config = dict(
    n_kv_head=5,
    norm='layernorm',
    qk_norm=True,
    bias='all',
    init='normal',
    init_std_qkv=0.028,
    lr_mult_qkv=0.4,
    lr_mult_o=3.0,
    lr_mult_down=2.0,
    grad_clip=2.0,
    schedule='wsd',
    seq_len=256,
)
MLP neurons of a small language model. Each row is named by its layer, matrix (up: input weights) and neuron, and shows model dimensions 16-271. Each number is 128 + 24 x the weight over its row's rms, rounded and kept within 0 to 255. Numbers have three digits each.
After each neuron's rows, "fires on" lists the tokens most often at its 100 highest values on Wikipedia text that the model never trained on. A number after a token or word is its count.

L4.up856:122120066108102139095114160115159086115116113088123162133116119166134131133121085124131110114158129124118130143175159110118163121140097113131153140141128137131131128102147128144136141152116134151108157109142117180127107160155123172120113125123132106162106109195106147177106129120131119133082088157090128158150136154174118168108123114126121133117149144129143107185144134149098101086108109150117100123144116127130140126149177098121115121118142106098128137106124148083149118090160094138110128129113086159106120113138114125165109117103089128149147135109103168131141118168135112148164154167134123104107088089153132134133118131131136091154130130153081177089107100135113152099149131111112110155117136105148118127158136112089136135213071106126133146155109154147141122114104125
fires on: "." 12, "- " 12, "'" 9, "* " 7, "as " 6, "00 " 6

L5.up897:120126136098113076100112141144131144122096142105120184137118109162155172154154165149117095106137084117156093143154171114112127101105121173131124107137123121099123178137112198155129091108133120105149137120131126149135131091135152134150102132119094111176137131138176103111124154118131126111096116122115117138097097098130116116112107087087079136133152093181150128099115107123125084166090159145137132124111118116109114085105177117130071104131154156111163113165155162084169083118124112126140111104105132138126149144114176129109146075126073170153100139089118157080146124137126131163141145139109141095125174142126139110112128161138122139131157115111143152116140128116122114134104143123115103110129128148132125135144145072167109128146117132173153125103179121168153175097099173
fires on: "of " 33, "and " 17, "\"" 12, "as " 5, "by " 5, ". " 5

L4.up1139:118110119157129132126155110145115124161088195127105083155125113181120140141132077162132131097151115117122153119111109168113119102099080114100156131109113105118119131164139154078105102135113125162092155148095136105127101150125123126114104160122095146136134138075114096148137095134120130088078117131152133105121145160129162094080138109158136124132148127127101124097127139118096122130077113145119124151111107128114127152168118154126084137162150112125104098121122112152153131104098164140097110123123141135129148157103155160115127127142144123121144156130166118079123114140125154174139101102129101167165158138140101157173134163158114133146122148115140149170131094148173163121111097156126144113136144107167135170142163125175100165140141131099110112112120119088153151148137113
fires on: "-" 19, "all " 17, ", " 7, "South " 6, "various " 5, "New " 5

L9.up693:118092097119123130165137128130101151185122155101125099131129139149130168118116110116099114119097112093112156093096112119137144138129151123131131150148179125119157104182118091126128145052140099114156106144130109095086156138096123065143127158172166126150162125111123145088153093139100138088122149128142136158091087162131134152115123132138157067104150147119092143107143118089094128121118147143130149161154099135137149142135121137155120132150098148138117092123086113135100147138124116131148109096148127102121103131123113144129132157155100066131187118154164179142106197116136127118135131148126136154096155136075129156152108131141115156085145149114103131143136139147150084107089089134146149133120113141159123146123148136133102153158125151135133139107130137103127158112161151
fires on: ", " 36, "in " 8, "Col" 4, "North " 4, "South " 4

L4.up59:119154111120101135128100127158166108134118161136140163115117119182149113082118163163126110146147161134112137154136161139106123166158126112131103171127161173138087107118086156149119108100130135100140148123107084161165142125118092131122087161102099112138141134112067150159149159140148144137099116141102143096161122091128144123140129112115101133113129111157127103159097105155146079130117126120160125111151097137091110092124131079102139115158140081103178088100154170153125121092126093147120124103148078125116120144100118139111132131144122169096119128119158168110132119154135111178170105117127171122121112156097137114103164179104144136096093123108100152122122101091093118145167134130140123157080136087108172154137136118130129128129079150146103161157110128163127112151128137
fires on: "as " 74, "|" 10, "}" 5

L9.up294:123140099157102141120114117152131158095126124139132116126154109088139130120159160102082164132112136159186082096134120115129167139118148133162171134148125135121126112123160102127152103145158109099140104125133149103165096150094105125128139116112095134132103112161132144170135125119137135074112132147122139150118139150114119114180117103149106104148171138147168126135147182102115115132063107138125134132119092146155103134119172095116157119138166128104122164143178146126121121095122117113145136123131093116127133162082128125144153082102107100130070147121153084115106084121158119128101144130158173121118118159139109117153123124113102142100116139113149145134104092153068127106147109117086134106086138134124163094112127132129108145078118147175143114131074108116091144151169147
fires on: "s" 33, "| " 12, "(" 7, "t" 6, "|" 5, "; " 4

L7.up1037:112140163129143120088122114138144104116121141135090106134111114159163128169146125119096133151120086091160124127145122129132113119124131138149126116118146115146178137130112133163116147117132098132118115162117121124143098162137148115163170155112103119130075120153110136129120125105115125046178137146123143147136174094156115144111106121102146147107168167137114150139152100125158116110127112099141149094181129122138087137133115125113167108099112123117156128159154126133139157112111124129094064143141120146162124135121104147137154101107128114137138111160109127159081100126136094144165118100151183119111141102119104098108152137129108122126081108116172089151109126147132083119125069173135122124121089115102140137145076193165100101059100146127144114152132153111110140102147129
fires on: "(" 18, ", " 11, "===" 10, "- " 8, "==" 8, "; " 6

L11.up102:094107115122103101116112109103061134097144109117151123139139112096128106119143099096122136161119107130140142130171086151150149132113106151113099130107098149173155137119109154125113167142161118114146172152089155138100126117176135162102112108118159084094121134126103139106153104153149131133095103152085114136144100111155127136174117128112153130090099132160129133097133106098149115142167141176119152133125119180136111112119112144172122128147177126135139124106129151137127085142114124150137112156070111138108140082145131102140111110109155124137153129074144138165149154150154085117103088141091133144185129077136107137105147144158157119131138152093153109136102131190110091147128108089122149122074159121181131147121121124148140108160078122164155134144126158150104131115063083
fires on: "," 52, "R" 8, "." 5

L4.up842:135149130149116163172157185168098119079169122110154183132139116124156141116147123145133082106142161106112116106134148146116160152153132092156149191123131144132148143123151117113124111136102101136125139172163114142142124134143146104161146132148098116111139126132096103151111137161140113126164136166119183134147120140128149118140112131157129139124140122104119118138092095130118134112167142117119124116145112104121126110072120118124134105092117121130195099129159072179163124097117107136151195168123126132101132179116146145202123111132093140140152106136115094120179124164097119168164164095073134145130136135082110106108113119143101112130099134164164165104070102133122134118146141149147122111093128114148139112117104155150118096112131137124081136112098079092094173147117152
fires on: "| " 44, "\n" 18, "|" 7, " " 6, "of " 4, "Apps " 4

L4.up86:115100136155117144098117150097103148096162150105134183117121128111156120092145158155086112125167127151138141131126147162121132087138141160099103170123187158119106159123128140163138098156146141132104145165119167147139105094113109142088139124058134112136097151117162177121116143115165116136130088107096117106151146136134136114134150104128122062119127123146117145162112123144174141129132095120086129125128141134108126121139125146072170147133132151100140131156126097160109147132140086152144106104124106110107117161102129132086145144117134141104122136155103140118099107129150113130126151151122112099074091136095135124130124128136141152108122085104104148159174142128132100149138112158143097121129129105165088111137113129132140179106139073126148122140099090132124141146139148
fires on: "|" 65, " " 6